config = dict(
    hidden_size=256,
    num_attention_heads=8,
    num_key_value_heads=8,
    vocab_size=6738,
    hidden_act='gelu',
    positions='learned',
    qk_norm=False,
    tie_word_embeddings=False,
    init_std_o=0.007,
    beta2=0.99,
    lr_head=0.00549,
    warmup_steps=277,
    final_lr_fraction=0.1,
    z_loss=0.0001,
)
MLP neurons of a small language model. Each row is named by its layer, matrix (down: output weights) and neuron, and shows model dimensions 64-127. Each number is 50 + 10 x the weight over its row's rms, rounded and kept within 0 to 99.
A block is one neuron, or neurons of one layer that tend to fire together. After each block is what it responds to, as a language model described it from the Wikipedia text at the highest values.

L3.down566:48 38 25 55 42 45 64 50 65 49 50 53 49 55 48 39 54 71 44 48 67 51 48 54 42 48 48 45 43 60 56 52 45 43 57 38 58 55 57 29 39 56 55 45 57 41 58 49 47 48 41 37 46 54 59 39 55 44 48 36 50 52 45 39
Description: Defining copula after subject. Fires on the verb right after an article's subject name, mostly "is"/"are" as in "X is a Croatian footballer"; also "played", ":" and "," in list entries.

L2.down132:43 30 52 50 41 31 46 61 48 66 38 36 54 41 71 50 53 54 25 60 52 50 68 53 53 61 59 52 36 56 48 51 53 61 47 57 40 52 57 56 42 40 35 63 51 60 37 54 51 68 37 57 58 72 63 56 32 56 60 37 57 40 53 61
L2.down268:36 57 69 69 34 56 57 69 46 50 57 36 63 48 50 44 53 32 56 34 50 45 52 39 55 49 55 43 54 47 60 40 50 71 49 54 55 34 52 45 63 55 57 44 58 66 60 60 35 52 51 63 58 36 65 35 48 60 42 49 41 44 52 68
L2.down536:60 59 48 32 35 57 34 49 81 30 49 59 50 41 35 32 49 51 60 45 47 61 54 48 49 46 44 65 48 49 43 37 40 49 35 39 33 61 60 49 62 47 67 48 55 39 47 54 47 45 48 32 53 36 39 45 62 69 62 47 57 39 46 51
L2.down711:61 65 60 47 36 59 68 53 43 37 71 42 50 53 43 36 46 38 63 37 48 50 47 47 34 44 48 47 45 48 50 38 59 54 60 64 55 40 58 50 68 63 49 51 62 54 58 40 42 58 64 55 52 26 52 48 62 50 34 55 37 51 41 35
L2.down871:41 45 50 34 55 61 56 55 39 62 47 53 48 39 72 60 55 37 53 41 63 42 52 45 47 64 60 52 47 64 58 34 37 55 42 56 52 56 53 53 36 45 36 35 65 42 71 56 49 69 38 55 52 48 44 59 60 50 49 54 76 54 37 49
L2.down977:62 54 42 55 41 52 49 50 33 60 53 33 49 40 44 43 43 61 45 39 77 46 57 49 44 60 49 54 64 42 49 35 45 57 63 34 56 49 55 45 46 36 60 30 54 49 70 42 44 56 47 77 47 48 43 50 48 54 56 57 53 48 49 43
L2.down1056:65 63 55 64 44 73 47 65 51 61 57 43 59 57 43 49 40 47 56 43 44 39 61 48 54 60 42 35 69 45 54 47 45 53 58 35 44 41 41 47 65 39 50 55 52 42 55 53 88 40 42 55 48 51 45 52 37 55 44 55 52 29 39 61
L2.down1100:60 46 64 53 49 59 55 50 43 59 57 63 61 46 40 52 45 47 53 51 49 44 33 32 64 49 56 54 54 51 68 42 50 71 42 44 43 59 56 58 59 52 51 50 55 45 67 51 57 84 44 47 44 61 59 60 53 45 41 45 50 36 55 60
Description: Word-initial fragment letters. Short word-opening fragments like p, b, f, s, ch split off at the start of a longer word, such as f|irms, b|ill, p|arliaments; also list-line hyphens.

L3.down150:37 46 50 50 39 65 49 53 47 47 66 53 64 50 48 30 50 45 55 48 66 37 44 49 42 47 36 49 62 46 45 55 54 57 70 61 58 57 50 42 69 61 49 35 63 40 53 49 53 55 58 48 39 28 62 53 42 72 53 70 51 41 46 52
Description: Word-start consonant fragments. Short consonant pieces opening a word split into several tokens, mostly p, t, r, def, pr, as in p|ink, p|ushing, disc|r|iminated.

L6.down2:42 53 47 64 50 34 44 66 66 66 28 65 54 53 65 42 57 51 59 44 44 54 37 48 40 53 61 52 66 51 46 49 47 64 35 59 60 26 27 55 52 63 42 41 30 30 37 58 57 49 48 53 54 65 35 58 43 57 65 53 53 27 60 45
L6.down208:53 56 47 29 39 43 55 60 56 48 38 48 52 60 47 53 64 54 56 42 43 54 64 48 44 36 48 58 37 66 42 74 51 40 70 38 67 50 54 51 61 53 29 37 57 58 42 50 61 36 53 67 35 48 54 51 64 45 36 45 49 38 49 51
L6.down705:58 51 38 65 36 68 25 65 46 15 57 58 47 57 20 20 46 55 63 34 41 62 47 47 39 65 49 45 69 67 55 55 63 40 64 48 41 44 68 62 50 56 61 37 40 41 61 53 61 56 37 64 52 81 56 60 45 59 50 51 52 52 58 52
L6.down725:63 68 45 60 27 44 63 45 28 48 59 47 35 63 32 51 48 62 33 36 76 61 60 60 30 59 56 54 58 46 48 68 39 45 48 48 57 46 69 40 47 51 51 57 68 29 52 52 53 49 33 61 47 37 66 67 22 59 53 57 51 57 45 67
L6.down795:53 33 61 47 51 49 47 51 50 73 44 59 51 39 45 46 48 39 67 54 41 41 66 29 59 53 44 60 47 56 49 40 65 51 47 58 49 31 43 44 66 46 61 62 55 47 65 47 55 56 50 49 45 40 57 49 54 60 36 59 34 40 60 53
L6.down1050:55 26 44 42 31 39 66 46 52 37 44 54 55 44 71 43 45 62 34 44 52 63 58 44 41 43 53 46 63 56 41 52 48 47 44 60 34 27 62 30 49 67 42 52 44 55 51 67 48 36 47 53 62 64 42 59 48 45 61 46 61 39 49 59
L6.down1132:56 46 62 56 55 71 29 62 50 56 34 52 43 54 31 48 54 67 47 67 50 62 49 54 44 48 61 48 44 46 48 44 55 57 43 66 52 66 59 41 46 49 60 61 54 49 42 56 32 60 46 53 43 60 53 47 29 66 35 52 45 70 56 60
L6.down1268:43 48 42 48 42 55 42 55 49 40 55 44 44 61 29 46 43 55 46 55 54 43 47 41 48 59 59 39 52 58 61 68 50 53 60 48 22 39 59 63 53 37 65 52 37 50 59 45 54 24 56 65 44 51 47 46 51 74 52 36 57 70 59 51
Description: Predicate opener after copula. Words right after a subject and copula that begin its description, like a, an, the, also, now (e.g. "It is a…", "was also", "served as a"), plus adverbs such as very or significantly.

L6.down20:48 37 45 65 58 60 45 43 55 38 38 41 50 42 53 40 52 33 60 48 61 50 60 46 58 37 26 34 55 47 48 24 34 39 54 75 55 64 26 52 55 46 37 61 65 37 59 52 56 46 42 52 47 58 48 68 50 65 36 53 44 53 45 43
L6.down95:56 49 40 47 38 52 60 61 55 44 44 65 54 50 62 51 61 57 61 47 41 36 45 55 44 43 27 68 54 59 50 52 54 53 37 62 50 59 70 47 59 65 58 43 52 52 55 44 35 44 34 36 63 35 56 41 54 51 67 53 58 53 46 53
L6.down165:47 54 54 42 46 39 61 41 46 48 38 52 56 44 70 50 59 61 39 38 37 47 53 42 38 63 41 52 26 65 42 62 39 52 43 70 55 61 57 38 58 60 47 38 60 43 43 42 27 55 45 48 45 62 53 65 59 32 51 35 42 58 66 51
L6.down255:71 40 51 46 55 57 55 48 49 62 48 48 57 53 51 61 64 38 41 53 46 58 43 51 46 46 53 58 45 50 42 41 44 58 50 37 52 55 46 64 44 49 40 57 48 58 60 53 47 30 49 50 54 58 59 51 41 43 57 56 29 57 49 42
L6.down913:49 35 67 44 58 52 43 60 53 40 40 36 55 69 40 42 50 41 66 42 36 52 56 43 48 65 40 54 61 42 44 57 39 70 66 43 61 39 43 52 58 43 58 39 40 50 53 59 49 39 32 34 60 49 45 56 42 63 29 64 71 45 40 43
L6.down982:59 49 59 49 40 60 45 48 41 52 40 54 48 49 60 54 55 31 51 60 27 62 54 25 45 46 42 40 44 72 48 42 34 53 58 50 63 54 47 52 50 46 51 60 70 38 46 46 43 60 46 66 67 50 40 41 54 53 28 58 46 49 54 55
L6.down1052:51 52 47 34 64 40 47 42 59 40 50 44 52 62 48 50 48 49 46 50 52 34 50 52 44 57 59 52 52 47 58 65 51 57 48 60 28 61 62 52 47 44 52 38 56 47 64 28 35 53 53 47 37 37 47 51 46 37 34 55 56 72 67 50
L6.down1092:52 65 43 43 40 54 48 61 43 55 59 43 67 61 49 67 62 45 36 52 59 39 53 52 61 53 25 53 48 52 32 59 64 61 47 58 61 58 67 60 59 56 46 43 45 61 52 45 38 47 48 46 33 38 55 64 51 46 66 48 36 54 79 73
Description: Split word-initial fragments. First sub-word piece of a word broken into fragments, mostly p or P after numbers or the, e.g. p(ounds), p(upils), st(eering).

L2.down92:62 52 55 48 32 42 50 54 45 37 62 62 42 63 51 40 53 57 50 50 59 65 43 40 51 53 40 37 56 48 47 58 58 49 39 68 56 65 41 35 57 49 54 46 47 61 54 62 54 60 59 37 51 41 39 52 38 39 42 65 67 51 33 70
L2.down109:50 30 55 38 42 60 37 49 55 52 39 62 57 40 44 57 45 50 36 57 46 50 37 41 64 54 67 65 65 55 58 59 44 51 68 63 40 42 31 36 58 57 54 51 39 78 41 50 37 39 37 54 38 63 39 57 65 31 50 44 42 47 32 47
L2.down162:49 54 57 59 50 32 59 61 58 54 44 44 42 52 41 52 53 60 32 58 43 51 30 57 45 52 49 57 46 57 57 63 54 57 37 48 54 58 64 41 69 51 55 44 32 61 45 49 54 50 55 61 51 66 60 54 43 37 57 47 49 43 42 47
L2.down341:43 39 64 29 40 38 54 52 49 40 47 48 50 38 32 41 49 45 51 45 64 55 35 59 37 27 64 39 57 37 46 75 37 63 54 49 56 44 45 31 58 37 51 56 38 48 34 62 51 48 60 38 45 54 36 42 59 61 44 48 56 46 46 51
L2.down396:49 51 55 39 48 74 37 44 47 58 37 52 30 47 60 52 47 49 55 41 49 54 37 55 56 68 50 43 57 61 47 62 45 36 52 54 49 65 42 39 52 47 49 65 43 44 47 39 60 55 55 53 49 47 45 51 48 48 39 40 41 42 35 47
L2.down763:57 46 53 42 41 39 37 50 38 24 51 58 43 46 38 49 51 32 28 43 53 75 49 46 38 55 54 55 48 61 55 40 27 38 58 58 62 53 60 59 39 54 60 53 47 51 41 41 52 63 48 63 49 52 41 65 52 35 58 69 62 65 37 42
L2.down792:48 49 54 40 76 58 51 52 52 50 67 48 45 61 60 48 43 37 58 44 61 53 62 51 62 43 49 49 65 48 43 43 64 40 49 56 60 57 57 46 54 47 55 45 40 60 53 60 45 47 55 49 42 49 42 61 47 45 40 42 48 51 41 49
L2.down1162:53 57 60 65 51 50 44 58 45 47 37 61 61 47 62 53 48 48 56 47 42 48 63 55 40 54 31 43 63 73 56 56 49 40 70 85 48 35 53 44 48 52 50 62 45 60 49 58 39 39 47 55 44 54 41 54 62 40 47 52 40 62 31 56
Description: Main verb after subject. Main verb right after a sentence's subject noun phrase, mostly is/was/became as in "The diocese is a…", plus markdown table separator rows under header rows.